{
  "n_kv_head": 1,
  "init": "uniform",
  "init_std_down": 0.0,
  "lr": 0.00133,
  "grad_clip": 1.0,
  "decay_shape": "linear"
}
MLP neurons of a small language model. Each row is named by its layer, matrix (gate and up: input weights; down: output weights) and neuron, and shows model dimensions 256-319. Each number is 200 + 30 x the weight over its row's rms, rounded and kept within 0 to 999. A neuron's up and down rows have the sign that makes its largest values positive.
After each neuron's rows, "fires on" lists the tokens most often at its 100 highest values on Wikipedia text that the model never trained on.

L4.gate208,203,192,197,172,210,182,196,185,248,246,226,183,147,268,181,211,165,164,158,178,153,217,152,254,184,219,242,177,160,217,202,159,230,229,166,242,152,161,196,230,175,143,165,156,164,190,208,183,173,151,153,181,236,177,192,256,195,217,195,225,224,176,216,193
L4.up208,262,205,219,211,190,171,186,206,220,231,195,202,144,221,188,259,260,195,209,189,150,220,202,223,220,203,205,235,176,195,213,185,234,209,181,191,163,234,186,247,148,172,183,211,249,250,202,158,197,189,162,205,198,187,246,224,210,199,231,187,179,183,212,223
L4.down208,185,262,204,166,243,162,285,183,197,224,176,171,244,235,148,244,182,184,163,216,246,177,222,172,220,207,167,201,153,186,205,227,162,212,203,208,268,198,135,212,176,216,184,181,220,202,177,192,210,199,233,174,164,227,213,194,203,221,180,202,181,172,164,166
fires on: "iv", "v", "im", "ist", "ch", "op"

L9.gate774,137,177,193,163,165,187,211,199,213,166,196,152,244,266,185,206,170,198,167,213,243,200,214,197,218,166,177,215,190,188,223,157,207,229,178,221,228,229,144,237,213,200,212,209,185,198,231,234,122,261,217,191,180,202,180,189,250,223,221,238,251,207,195,241
L9.up774,235,173,192,138,175,124,185,208,206,246,257,194,163,177,160,187,233,203,193,137,182,216,204,153,240,189,190,216,228,254,214,200,193,197,216,209,221,188,197,203,202,224,213,179,154,163,193,120,168,229,207,182,198,167,198,232,238,308,188,226,210,197,189,179
L9.down774,214,154,261,180,188,223,257,176,159,188,191,209,188,224,161,167,160,190,200,201,268,192,209,208,212,230,174,237,230,203,213,191,252,211,206,247,214,192,223,136,238,169,200,208,236,197,246,186,215,207,212,181,135,190,143,210,200,191,252,191,197,189,174,190
fires on: "20", "w", "W", "ow", "ele", "y"

L2.gate806,235,227,238,220,160,269,195,215,255,228,163,195,183,236,195,227,159,162,247,215,159,164,154,216,218,205,122,184,182,189,180,204,122,209,249,193,146,206,202,183,188,241,138,198,202,183,180,238,166,239,154,218,251,166,206,206,209,121,234,172,190,230,173,186
L2.up806,158,225,196,143,176,205,230,231,192,208,133,166,210,247,210,152,157,223,244,190,221,160,195,240,188,214,217,203,232,197,176,169,213,165,224,188,208,162,205,237,218,184,260,252,171,207,147,208,189,221,260,258,165,173,192,232,216,225,221,195,121,172,172,174
L2.down806,191,203,167,243,217,164,174,167,267,200,168,160,204,215,191,163,179,197,207,223,191,157,179,201,206,179,199,149,155,213,151,185,193,158,170,241,205,206,239,185,156,180,185,196,234,196,200,281,175,222,158,255,231,229,208,145,184,186,264,232,135,228,252,210
fires on: " La", "ed", "a", " la", "uch", "os"

L2.gate163,197,193,260,174,217,141,220,232,224,229,251,203,142,157,187,182,227,199,199,222,211,186,240,190,198,226,262,163,187,220,184,183,194,175,189,221,204,194,182,224,150,138,206,216,161,228,193,132,260,203,251,224,229,209,213,174,121,213,164,188,197,176,199,172
L2.up163,256,202,256,156,245,165,241,217,197,206,225,195,200,188,175,198,167,162,190,198,210,168,233,156,228,205,260,164,222,215,171,137,194,149,180,193,234,181,199,157,167,161,191,203,175,248,192,193,213,160,232,207,256,243,200,196,162,188,192,181,167,195,207,166
L2.down163,187,208,179,179,183,246,229,215,246,160,263,228,224,181,230,206,220,200,170,176,166,175,217,206,222,183,184,232,213,174,194,252,207,229,203,140,168,230,188,225,223,248,225,209,227,172,190,220,222,188,195,175,180,219,216,204,247,187,209,168,211,218,196,173
fires on: "In", "ist", " Un", " or", "’", " they"

L6.gate287,199,204,189,118,214,233,228,131,234,219,190,164,283,227,199,232,190,199,208,229,195,187,233,226,172,208,218,171,243,260,278,158,197,221,158,183,231,200,187,206,225,192,187,258,162,159,199,174,176,187,266,200,220,184,170,215,185,160,199,209,171,202,243,224
L6.up287,205,219,156,180,196,183,248,190,206,178,195,157,244,200,201,236,169,216,168,175,210,179,229,178,182,222,166,157,193,222,217,189,195,203,254,166,173,173,166,235,255,257,233,228,226,241,228,213,213,271,239,225,234,108,187,190,216,134,229,187,219,210,187,243
L6.down287,209,234,167,215,187,198,188,195,199,187,218,270,245,213,223,200,197,180,280,190,188,241,201,202,241,204,167,200,169,141,175,181,177,138,206,208,240,210,173,175,214,197,201,251,234,184,179,164,175,185,185,176,164,170,223,140,201,234,272,181,179,209,237,185
fires on: "ir", "i", " made", "est"

L5.gate714,186,219,206,179,190,226,230,194,220,184,140,172,219,234,187,214,174,198,191,185,207,189,165,221,223,233,192,221,227,138,135,173,167,155,194,190,230,208,192,202,177,168,170,185,158,220,192,195,204,187,212,219,228,206,203,161,142,252,214,168,200,165,240,204
L5.up714,228,199,185,188,167,144,201,194,262,190,211,186,167,154,216,190,203,230,199,200,193,184,187,159,252,217,217,245,194,187,188,209,217,222,275,249,240,210,184,201,214,237,257,251,163,210,189,203,149,168,172,250,208,231,170,208,217,195,200,212,232,190,199,219
L5.down714,218,242,212,141,225,208,206,207,181,210,184,239,165,186,168,174,130,181,219,193,207,185,180,147,183,115,177,220,177,196,225,229,175,204,202,174,161,217,236,183,215,176,179,227,215,219,170,224,195,206,248,206,252,239,261,217,208,203,214,209,206,213,187,197
fires on: "ate", "o", "ro", "eral", "a"

L2.gate28,220,183,163,183,155,206,164,198,217,176,205,180,199,203,223,222,260,216,173,195,171,177,199,162,214,195,186,182,238,154,221,186,196,142,253,159,140,169,203,211,180,218,188,215,220,142,212,191,195,198,191,255,187,176,183,210,152,185,232,198,183,186,173,141
L2.up28,187,179,166,204,166,175,180,237,225,194,210,221,251,253,201,216,258,202,167,241,194,191,153,164,174,193,196,231,265,181,209,208,210,110,246,222,173,177,190,236,220,167,166,204,213,137,170,202,158,255,165,205,186,202,239,154,183,207,208,191,155,217,148,175
L2.down28,194,218,170,227,234,222,201,223,247,278,200,240,211,224,177,196,234,163,232,220,207,204,149,187,180,232,221,203,267,228,197,224,184,185,213,188,201,184,200,179,209,246,165,231,209,253,154,195,208,224,230,189,156,194,230,163,220,198,198,234,173,210,126,162
fires on: "ourn", " stud", "olog", " American", "merican"

L5.gate180,224,148,203,166,189,209,237,167,224,202,236,174,216,168,199,187,190,153,213,148,180,182,166,284,207,177,231,250,214,200,181,222,179,219,196,206,217,179,186,232,183,135,198,220,141,239,185,173,170,190,187,254,269,165,220,212,226,214,255,215,192,238,230,175
L5.up180,191,205,194,205,183,174,279,177,257,226,208,191,177,231,211,182,219,216,197,203,193,226,183,249,215,203,223,177,215,191,225,240,187,256,208,236,208,210,192,243,205,219,204,153,151,254,235,151,157,187,205,184,215,186,169,235,175,203,210,222,176,245,169,217
L5.down180,194,198,182,210,203,266,215,183,197,256,220,180,211,212,151,181,203,127,247,225,222,246,152,216,199,171,250,278,200,154,224,261,183,241,196,161,205,218,267,213,193,198,218,204,159,227,193,209,208,204,178,157,180,155,245,208,206,219,258,221,219,234,158,188
fires on: "el", "ell", "ed", "av", "ol"

L4.gate731,172,200,209,146,202,154,176,174,195,205,222,197,236,232,168,242,176,204,190,197,196,258,191,184,205,175,253,197,192,196,188,155,196,221,259,226,158,220,156,161,157,261,145,260,189,222,251,208,247,189,167,221,249,196,256,184,168,204,194,198,161,192,136,153
L4.up731,201,201,227,153,201,161,242,217,239,252,203,230,208,209,227,230,198,224,184,160,165,237,214,156,117,249,173,218,205,150,160,171,225,179,166,193,159,177,197,172,213,234,164,200,243,204,264,149,193,218,171,172,215,195,239,192,188,205,161,224,170,157,202,219
L4.down731,193,224,220,167,168,206,242,193,246,223,167,203,199,195,234,214,219,183,143,203,168,228,211,202,147,184,221,174,187,200,176,178,173,248,156,190,251,176,214,196,217,192,182,201,265,151,202,188,183,254,175,235,184,203,197,185,197,226,171,166,170,204,200,192
fires on: "ak", "ow", " record", " conc", "ing", "w"

L6.gate577,252,195,212,201,182,176,238,211,153,188,168,195,182,252,160,160,152,141,259,212,203,229,194,196,162,223,221,181,253,169,161,230,233,160,175,211,258,200,187,175,196,246,183,201,219,187,182,202,192,201,216,205,159,220,187,236,186,237,188,238,234,154,224,204
L6.up577,196,216,210,164,177,246,219,257,213,220,172,167,165,193,191,196,204,165,221,215,220,168,174,203,167,197,219,207,234,204,190,219,205,188,240,147,182,264,229,261,220,207,190,194,138,242,220,205,193,156,208,168,223,153,176,267,157,188,193,184,180,206,260,168
L6.down577,212,193,170,176,185,188,186,216,238,182,168,210,201,186,216,199,227,258,217,220,178,228,208,223,230,221,158,177,230,251,214,220,176,243,229,239,231,209,235,142,156,199,200,166,161,177,183,166,158,185,195,177,157,180,248,164,218,226,221,276,217,199,168,173
fires on: "s", "ing", " of", "ach", "aim", "ost"

L4.gate524,161,239,175,170,210,238,253,179,247,226,150,204,201,192,253,258,164,243,207,169,177,220,162,174,221,189,237,238,209,203,224,158,218,219,217,168,221,194,210,194,234,231,255,220,185,207,222,237,245,203,178,173,178,180,198,186,241,211,200,221,212,193,183,249
L4.up524,166,186,167,223,193,236,205,217,154,176,224,186,209,195,196,164,210,203,132,123,195,258,190,233,170,106,224,161,208,193,175,150,154,232,218,192,233,190,229,241,172,140,193,221,194,241,219,190,188,227,213,180,214,179,230,143,208,150,216,201,206,185,217,206
L4.down524,187,170,225,127,178,161,190,242,195,200,214,186,226,171,189,154,178,150,158,178,219,158,167,174,248,196,211,185,209,178,212,212,191,253,209,254,192,178,235,220,174,130,176,214,234,192,240,225,182,200,231,150,198,180,176,219,172,162,208,165,230,211,246,209
fires on: " trans", "rans", "A", "ib", "I", "ire"

L2.gate249,189,201,227,191,196,213,236,225,254,168,225,155,187,227,212,275,194,191,199,232,170,150,137,157,191,205,251,199,209,241,189,198,193,231,169,195,218,240,187,192,230,232,159,216,196,189,249,220,188,178,223,215,207,179,149,167,154,188,199,168,274,202,169,137
L2.up249,184,221,221,188,228,233,195,193,209,165,178,190,220,196,218,174,240,222,222,228,207,216,153,144,221,169,248,244,184,192,167,178,167,207,180,202,260,201,183,210,178,172,188,212,216,231,244,206,152,244,193,192,155,156,191,229,193,181,207,163,229,200,149,222
L2.down249,161,255,255,180,166,183,202,217,232,206,226,175,152,208,170,185,190,175,249,178,233,228,184,216,237,231,220,190,193,190,222,208,201,181,191,224,154,163,246,200,225,162,204,179,235,235,184,173,173,213,204,180,180,211,187,188,213,179,227,274,158,181,173,177
fires on: "h", "o", "ok", "ak", "a", "ar"

L9.gate729,220,160,201,205,216,153,164,190,159,236,193,210,235,231,201,219,208,180,202,256,220,287,187,176,147,245,243,222,191,213,240,191,220,211,226,234,267,196,186,191,144,202,193,150,238,236,182,208,184,236,187,164,216,198,201,169,211,143,136,151,223,205,220,228
L9.up729,215,185,157,216,213,214,154,220,208,202,213,218,249,177,180,225,200,223,243,206,217,207,200,180,174,192,252,197,212,225,203,227,195,202,241,208,259,187,169,186,220,194,272,164,203,218,198,267,158,186,199,222,158,192,236,234,208,166,179,155,207,231,191,180
L9.down729,230,218,185,220,150,150,215,212,207,146,168,257,217,221,138,194,174,200,231,222,249,193,177,163,186,238,210,250,168,178,192,201,153,204,202,220,188,200,213,157,203,232,267,178,170,151,207,220,250,216,217,209,147,170,177,202,191,156,182,203,245,173,190,212
fires on: " med", "an", "es", "0", "ol", "ons"

L10.gate258,202,202,151,163,241,187,233,188,187,232,166,170,207,202,175,201,149,176,212,160,220,139,249,224,211,213,180,217,192,166,212,142,192,205,216,209,215,218,172,249,195,153,186,233,240,209,234,209,192,174,246,198,199,195,207,202,214,196,231,215,224,188,221,181
L10.up258,225,204,161,196,173,138,219,191,193,206,115,258,202,195,209,183,217,162,198,206,160,251,206,203,200,176,226,218,219,212,195,188,150,220,222,188,176,249,227,157,218,154,214,215,174,191,258,190,211,225,187,163,158,168,218,193,217,231,250,254,214,186,237,190
L10.down258,185,143,194,168,233,196,188,194,198,177,169,158,192,215,213,196,156,215,249,229,157,192,206,205,193,248,226,196,206,202,218,256,235,210,163,231,212,232,179,205,257,204,222,171,168,229,215,165,239,181,194,199,135,168,211,226,190,208,164,234,204,161,190,218
fires on: " W", "y", "w", "m", "ow"

L5.gate760,224,206,222,200,239,212,208,189,223,192,195,140,207,225,184,210,215,203,212,222,200,158,184,223,196,206,261,165,251,265,183,201,146,175,186,183,225,170,194,198,255,216,246,272,217,234,179,226,237,174,231,258,224,191,165,189,184,219,262,234,210,240,183,181
L5.up760,226,182,245,171,241,206,182,207,238,206,168,170,127,206,180,210,169,253,226,254,192,168,208,245,158,149,212,181,220,249,189,234,139,193,225,158,219,159,164,207,233,209,230,160,187,208,186,209,198,200,210,227,219,221,191,252,158,224,227,244,209,212,183,203
L5.down760,219,215,198,200,231,166,186,216,211,237,213,285,196,172,141,221,184,200,160,177,213,181,195,210,232,235,189,167,244,212,228,221,209,203,191,217,163,226,118,173,169,179,243,243,239,223,193,214,196,188,249,223,151,203,163,188,180,188,213,201,198,177,211,198
fires on: "r", "h", "s", "ing", "ten", "ter"

L5.gate94,186,190,206,220,207,194,196,206,220,230,216,186,153,179,191,239,204,186,198,177,154,205,183,256,124,196,162,190,213,188,178,140,179,211,191,230,262,188,184,179,210,144,201,211,196,186,161,210,223,194,152,177,222,207,188,171,232,127,247,165,199,203,150,180
L5.up94,219,194,172,195,185,185,223,198,154,233,169,213,115,188,219,168,220,212,144,198,193,209,180,192,134,208,221,175,261,226,246,201,183,212,185,235,210,214,157,197,156,181,150,255,202,199,194,198,192,181,157,176,244,223,195,197,260,160,248,178,245,172,171,160
L5.down94,182,213,201,192,232,259,258,183,198,176,193,173,181,218,162,238,164,175,241,211,137,183,164,150,201,181,159,138,166,205,223,186,173,196,211,183,252,166,192,185,178,205,179,228,221,172,129,165,211,183,227,201,143,167,239,192,197,218,166,276,179,215,188,248
fires on: "ch", "b", "op", "ur", "g"

L2.gate922,191,185,176,167,194,214,197,230,172,189,221,133,232,213,199,209,214,191,205,180,201,206,233,167,136,182,184,221,184,230,172,229,203,256,159,166,212,181,218,189,188,118,203,193,179,188,192,223,242,191,174,243,179,155,176,232,170,183,205,225,202,164,210,218
L2.up922,198,180,161,198,251,216,106,150,158,208,185,195,198,202,239,196,171,195,202,133,191,276,169,149,198,150,244,186,222,176,180,156,161,273,180,230,230,182,210,246,208,205,227,224,202,208,152,238,215,207,235,180,245,196,199,161,192,201,146,230,226,193,206,230
L2.down922,190,169,249,184,235,208,194,210,176,232,239,162,148,256,240,266,171,174,217,197,203,256,180,172,194,200,209,178,226,142,204,156,202,200,224,266,268,201,251,186,216,218,275,169,166,178,278,215,186,215,229,193,162,223,201,207,205,201,204,197,217,200,236,225
fires on: " trans", "ign", " sec", " Air", "rans", "outh"

L2.gate192,162,233,181,221,168,200,96,198,190,203,178,188,178,249,195,163,204,205,203,243,215,255,204,145,218,206,170,214,213,165,206,232,242,216,255,205,185,178,242,191,205,247,195,218,195,226,165,199,179,199,190,200,193,232,208,144,245,186,244,225,215,224,203,209
L2.up192,222,272,150,194,195,231,160,206,175,239,184,220,196,269,222,234,189,217,182,216,180,217,212,236,190,249,176,170,248,175,227,269,226,174,230,208,122,196,235,213,232,224,192,179,205,170,162,209,239,197,216,154,199,223,220,155,206,156,197,196,192,217,207,247
L2.down192,148,219,142,197,196,230,190,218,160,277,188,224,214,177,174,213,219,211,257,208,276,238,217,207,189,246,187,177,240,170,158,239,235,117,243,210,171,184,164,233,193,162,167,184,248,169,194,151,192,189,189,190,149,163,192,155,254,201,196,194,202,218,142,168
fires on: " stud", " play", "ourn", "angu", "istory", " record"

L6.gate725,220,257,228,202,153,159,187,212,211,209,194,222,204,220,196,171,212,171,175,189,182,238,208,230,138,206,190,154,168,231,259,217,168,188,242,165,203,168,186,174,236,218,219,200,236,191,155,233,209,186,196,242,219,239,229,153,181,193,170,210,157,193,216,236
L6.up725,168,229,195,203,205,188,217,189,208,202,228,201,256,209,182,164,196,203,211,211,154,195,155,150,167,189,239,154,196,203,187,258,150,203,215,205,180,123,197,183,235,203,219,225,189,190,202,166,202,185,202,148,168,191,212,222,218,195,174,153,187,186,203,209
L6.down725,189,206,176,202,162,195,195,197,233,209,251,243,222,204,225,227,207,147,252,222,217,191,224,146,183,157,204,191,170,214,231,209,216,203,163,191,151,159,202,239,175,258,224,162,238,174,178,251,247,182,268,232,161,143,165,175,223,179,211,200,185,142,210,218
fires on: "in", "d", "ex", "oun", "ers", "er"

L2.gate272,220,225,231,162,173,208,177,214,217,215,166,152,180,208,217,184,248,172,234,213,261,218,223,158,228,150,214,176,239,214,245,167,229,175,191,173,171,282,269,246,214,192,190,203,188,171,202,192,180,177,157,222,210,216,239,224,171,222,237,218,172,196,230,179
L2.up272,240,217,225,175,172,198,189,226,232,173,163,145,166,212,180,184,212,167,192,218,237,220,197,174,223,145,236,195,191,216,251,164,203,210,189,214,189,249,217,200,218,163,208,209,264,190,216,228,176,198,192,251,197,203,241,205,191,173,206,208,160,190,208,182
L2.down272,180,238,185,177,259,189,153,198,198,218,227,129,183,239,133,204,256,220,143,236,191,184,272,187,207,213,215,204,217,192,191,193,208,185,198,233,203,232,174,201,211,225,186,131,231,200,238,211,167,146,192,187,172,245,212,214,230,188,253,224,219,245,155,205
fires on: " crit", "istor", "an", " period", "mp", "Ch"

L6.gate504,252,194,228,276,245,215,151,224,240,244,168,248,196,225,209,207,163,170,233,170,222,221,235,199,195,197,207,258,183,219,226,201,212,240,219,213,250,201,191,258,210,179,247,247,234,212,162,202,245,194,249,171,150,250,216,136,200,226,169,216,244,199,227,192
L6.up504,160,174,180,210,243,208,200,222,203,247,206,186,164,183,225,171,251,207,232,180,176,175,200,220,183,174,197,175,223,177,206,190,209,195,177,246,158,208,197,184,226,151,200,238,192,260,177,175,226,216,191,215,164,193,183,189,210,200,181,188,165,149,186,201
L6.down504,203,155,238,237,216,211,268,192,158,236,178,202,142,141,181,200,179,200,281,171,186,198,240,181,213,172,221,190,147,220,226,198,177,245,198,205,198,222,202,201,200,201,210,199,217,202,200,201,174,246,195,248,247,171,202,239,195,198,165,196,234,140,223,193
fires on: "r", "s", "t", ".S", "on", "D"

L9.gate375,206,245,224,213,246,218,190,214,229,196,211,193,221,228,180,201,206,199,203,204,237,194,120,193,200,228,186,211,179,210,166,206,216,212,185,198,233,136,274,213,188,202,237,220,157,250,214,267,213,187,221,151,218,190,184,213,232,149,235,188,237,235,189,205
L9.up375,179,224,227,234,215,189,216,247,188,213,209,156,223,249,221,180,234,166,147,223,184,209,169,215,218,251,168,235,205,222,170,210,195,177,210,215,179,172,272,183,194,174,255,166,224,173,233,209,192,226,176,193,220,204,213,229,189,201,171,186,128,174,223,209
L9.down375,170,190,173,221,175,213,205,214,247,199,183,212,255,181,174,208,190,175,188,238,195,241,174,152,203,169,228,146,200,187,194,211,194,150,196,212,173,216,210,213,180,231,178,190,200,220,188,224,225,214,195,252,261,162,198,141,193,239,222,223,211,196,188,207
fires on: " a", "ad", "m", " la", "al", " La"

L5.gate402,233,229,216,229,235,162,241,185,198,191,173,177,174,181,249,268,226,225,200,147,167,166,165,191,253,238,216,198,183,181,239,158,193,217,249,175,166,217,241,157,190,215,193,182,186,216,239,225,199,135,229,232,201,202,189,176,171,262,228,205,237,161,176,274
L5.up402,182,196,199,193,250,198,214,184,193,220,112,204,178,146,221,221,195,233,245,153,212,260,168,193,186,162,200,240,224,213,234,194,199,225,186,212,237,180,171,207,151,199,180,242,229,282,218,189,186,190,237,187,167,210,193,179,227,196,244,209,234,207,187,231
L5.down402,179,239,191,196,168,214,185,180,187,184,222,204,158,162,236,247,213,206,226,156,130,215,211,203,314,168,176,223,160,173,254,194,223,248,193,187,173,242,220,171,195,242,133,152,262,264,205,244,230,153,160,147,173,205,153,236,215,185,197,126,180,209,219,162
fires on: "h", "t", "ar", "sh", "ret"

L2.gate796,161,165,184,197,173,150,189,188,223,205,195,188,208,221,226,203,207,136,167,216,201,204,207,154,205,221,210,195,182,206,189,219,251,212,178,224,188,224,218,207,268,195,244,160,168,222,185,195,224,208,248,203,198,147,216,232,159,183,199,184,99,129,249,191
L2.up796,226,228,214,201,194,120,200,174,216,180,166,154,226,189,168,189,208,194,159,206,168,212,195,224,172,162,202,157,169,228,227,189,206,167,196,228,221,175,235,191,249,224,192,125,197,221,213,161,178,189,209,209,167,174,194,166,188,200,180,167,193,199,173,185
L2.down796,205,213,234,230,229,180,166,199,230,286,222,209,227,188,176,214,230,218,186,243,189,208,228,174,187,250,170,213,152,227,149,211,221,189,152,224,187,227,191,239,163,172,205,188,211,217,160,167,178,225,185,233,182,221,171,236,251,266,198,241,155,212,208,186
fires on: "up", " Ass", "ass", "ic", " along"

L9.gate967,233,171,196,190,174,253,204,217,210,187,223,215,131,265,194,168,137,198,210,166,219,206,207,243,196,185,199,155,162,251,166,195,210,145,211,208,215,240,261,197,167,232,250,200,214,220,156,214,220,208,237,197,241,144,190,210,222,230,189,172,230,149,223,147
L9.up967,192,185,218,182,205,239,204,224,225,182,190,169,206,245,274,225,202,177,196,188,203,159,210,276,204,245,257,174,125,199,179,241,208,241,200,242,254,219,227,228,171,226,167,202,201,189,196,191,210,177,239,248,137,174,166,190,217,183,218,159,130,174,215,152
L9.down967,191,205,198,197,180,200,214,263,210,162,196,278,146,227,211,286,187,219,199,187,195,217,249,240,254,197,243,196,156,227,199,228,209,207,195,230,206,213,229,158,212,207,215,206,221,183,170,152,201,233,166,210,198,180,201,208,235,165,213,231,202,156,201,242
fires on: " of", " is", " contin", "s"

L2.gate828,208,167,235,195,218,238,199,238,220,169,213,212,191,199,177,212,175,209,227,161,223,153,219,166,212,167,199,175,197,255,240,185,238,195,173,249,165,168,167,198,209,228,196,280,215,172,182,223,190,175,192,187,184,201,210,198,213,222,248,223,202,200,232,197
L2.up828,187,204,217,194,264,183,214,195,230,199,222,206,119,179,178,231,147,174,202,172,188,211,217,259,214,240,180,246,254,192,198,150,152,217,175,273,168,188,213,195,202,242,203,230,197,187,176,199,202,210,240,163,145,164,221,218,164,229,161,206,192,195,234,185
L2.down828,215,164,200,194,161,213,200,108,169,150,190,217,197,193,157,204,143,142,173,209,143,223,213,241,186,201,197,196,171,230,198,187,145,198,174,222,214,213,161,167,200,205,201,252,217,170,229,198,219,248,213,161,156,193,218,228,158,170,167,221,221,150,187,184
fires on: " up", "ous", "t"

L4.gate979,195,173,207,159,170,170,218,128,183,229,190,246,225,200,298,209,155,225,259,207,254,223,224,197,251,221,168,191,191,206,206,177,179,197,222,243,274,184,223,223,271,241,260,224,217,215,177,144,151,201,248,170,220,219,194,147,135,173,169,210,189,224,201,208
L4.up979,210,193,170,202,183,196,199,240,167,276,205,237,214,217,258,220,190,212,234,142,247,214,189,194,205,259,191,199,210,177,197,187,219,201,197,197,218,178,298,178,274,188,222,97,263,157,251,247,166,183,203,163,168,185,208,174,222,195,257,168,219,214,157,210
L4.down979,197,154,201,184,193,215,219,189,214,203,207,189,184,195,256,223,192,211,230,175,195,183,224,178,208,197,269,176,206,220,187,208,225,230,198,231,252,170,253,206,225,185,166,179,215,180,179,204,194,187,198,185,171,197,173,193,157,129,170,195,198,194,177,208
fires on: " part", " War"

L10.gate409,205,173,219,239,168,223,257,224,255,208,233,210,211,229,248,169,189,170,190,167,225,301,237,213,240,201,219,109,167,218,242,185,174,167,163,199,163,185,167,198,216,196,219,193,202,241,260,229,197,204,223,217,170,219,245,215,228,188,215,203,160,233,193,179
L10.up409,183,165,221,134,176,219,199,215,224,213,191,202,153,226,214,224,201,192,212,189,202,197,224,188,243,230,195,207,187,261,279,218,174,183,206,208,167,201,242,238,278,218,187,178,187,198,197,253,193,207,280,229,194,185,132,273,187,207,142,225,203,190,222,191
L10.down409,208,212,212,161,241,185,179,211,158,142,229,239,177,231,149,207,152,182,205,146,202,262,186,191,229,158,212,127,170,181,195,255,164,227,184,270,189,171,179,228,239,216,153,190,179,181,226,166,213,181,177,179,153,241,217,181,194,208,196,190,200,218,194,194
fires on: " ", "-", " up", " an", "et", "th"

L2.gate795,198,148,173,177,175,206,262,196,199,155,216,199,235,229,171,225,196,173,143,229,189,223,245,248,187,240,250,195,274,186,173,160,212,143,233,193,209,200,171,176,197,205,201,194,186,188,220,199,196,236,209,193,172,211,207,186,205,183,226,242,149,230,201,251
L2.up795,185,130,233,185,187,211,195,228,183,177,230,209,234,246,172,220,221,200,220,215,117,187,218,230,253,222,208,237,243,205,199,216,188,119,229,146,201,216,244,207,201,190,242,188,150,187,206,204,207,228,162,156,193,190,198,209,203,192,215,233,186,269,212,181
L2.down795,207,165,250,135,195,225,214,176,229,209,215,199,212,159,156,175,224,210,181,182,194,250,223,231,180,180,225,142,209,209,165,165,215,213,247,208,205,153,206,239,233,221,251,174,174,200,198,206,204,239,161,252,145,198,201,221,217,207,225,229,188,200,193,150
fires on: " had", " has", " have"

L2.gate885,203,198,189,194,223,176,201,262,179,156,214,154,248,192,150,238,194,148,174,191,262,184,160,189,228,219,240,221,226,193,212,217,186,188,243,249,250,208,244,163,213,212,217,169,167,213,213,220,228,176,168,209,189,242,220,250,236,229,199,170,205,202,184,234
L2.up885,247,191,218,244,181,130,218,228,169,225,179,174,255,203,173,189,235,155,187,164,268,186,202,231,205,219,218,190,249,189,182,222,217,184,250,231,241,187,231,181,240,213,172,190,181,170,166,169,233,238,201,147,186,191,151,212,222,226,236,205,208,178,164,218
L2.down885,223,175,173,204,213,227,189,213,203,250,214,196,234,199,201,177,231,164,173,193,233,199,226,249,164,168,215,209,170,224,203,234,213,192,230,198,198,159,242,209,191,202,206,172,177,255,222,167,231,244,166,204,197,201,156,186,248,211,213,230,190,229,225,207
fires on: " had", "unn", "ur", " has", "ud"

L5.gate237,195,215,194,219,188,233,200,174,191,198,194,211,134,165,271,176,190,152,206,192,239,185,217,178,165,197,221,168,250,121,271,192,242,193,225,160,219,202,146,210,207,220,208,198,152,214,180,203,166,175,184,158,165,196,143,134,173,149,216,209,190,154,177,161
L5.up237,181,202,187,213,237,207,178,238,216,228,190,232,213,163,236,255,230,195,245,187,188,233,178,155,223,191,246,188,218,218,203,189,212,227,221,149,198,195,164,248,168,167,229,195,222,211,214,160,201,242,208,233,163,169,196,140,190,252,198,241,256,222,268,195
L5.down237,232,132,195,219,160,237,195,188,151,185,170,180,154,228,216,183,188,273,158,212,239,269,187,198,206,196,219,212,243,218,231,182,164,196,191,170,208,206,186,235,170,129,268,186,208,219,190,207,133,160,204,157,222,124,200,168,200,208,154,205,240,190,176,188
fires on: "ag", " II", "I", "re"

L5.gate256,204,161,183,206,174,162,204,159,187,184,205,219,204,197,247,206,211,206,234,192,210,186,209,210,183,229,186,175,198,169,227,208,191,193,185,221,199,202,198,223,169,247,241,202,161,196,200,248,214,237,144,157,153,223,199,138,187,158,218,157,205,248,179,253
L5.up256,231,219,194,211,196,175,180,264,233,236,261,228,201,224,229,129,180,201,235,153,195,205,223,205,222,179,197,198,201,199,207,185,215,190,161,221,184,219,189,191,240,154,204,181,229,202,191,207,194,226,194,154,141,250,202,211,176,146,114,197,127,196,144,193
L5.down256,185,191,222,146,166,166,191,135,278,228,214,235,237,224,194,219,202,198,201,198,151,211,249,171,196,192,181,190,197,188,232,214,182,204,180,210,205,165,175,202,173,203,144,170,145,250,191,232,172,189,139,201,190,203,180,226,211,146,212,139,110,142,203,204
fires on: " be", " win", " War", "oin"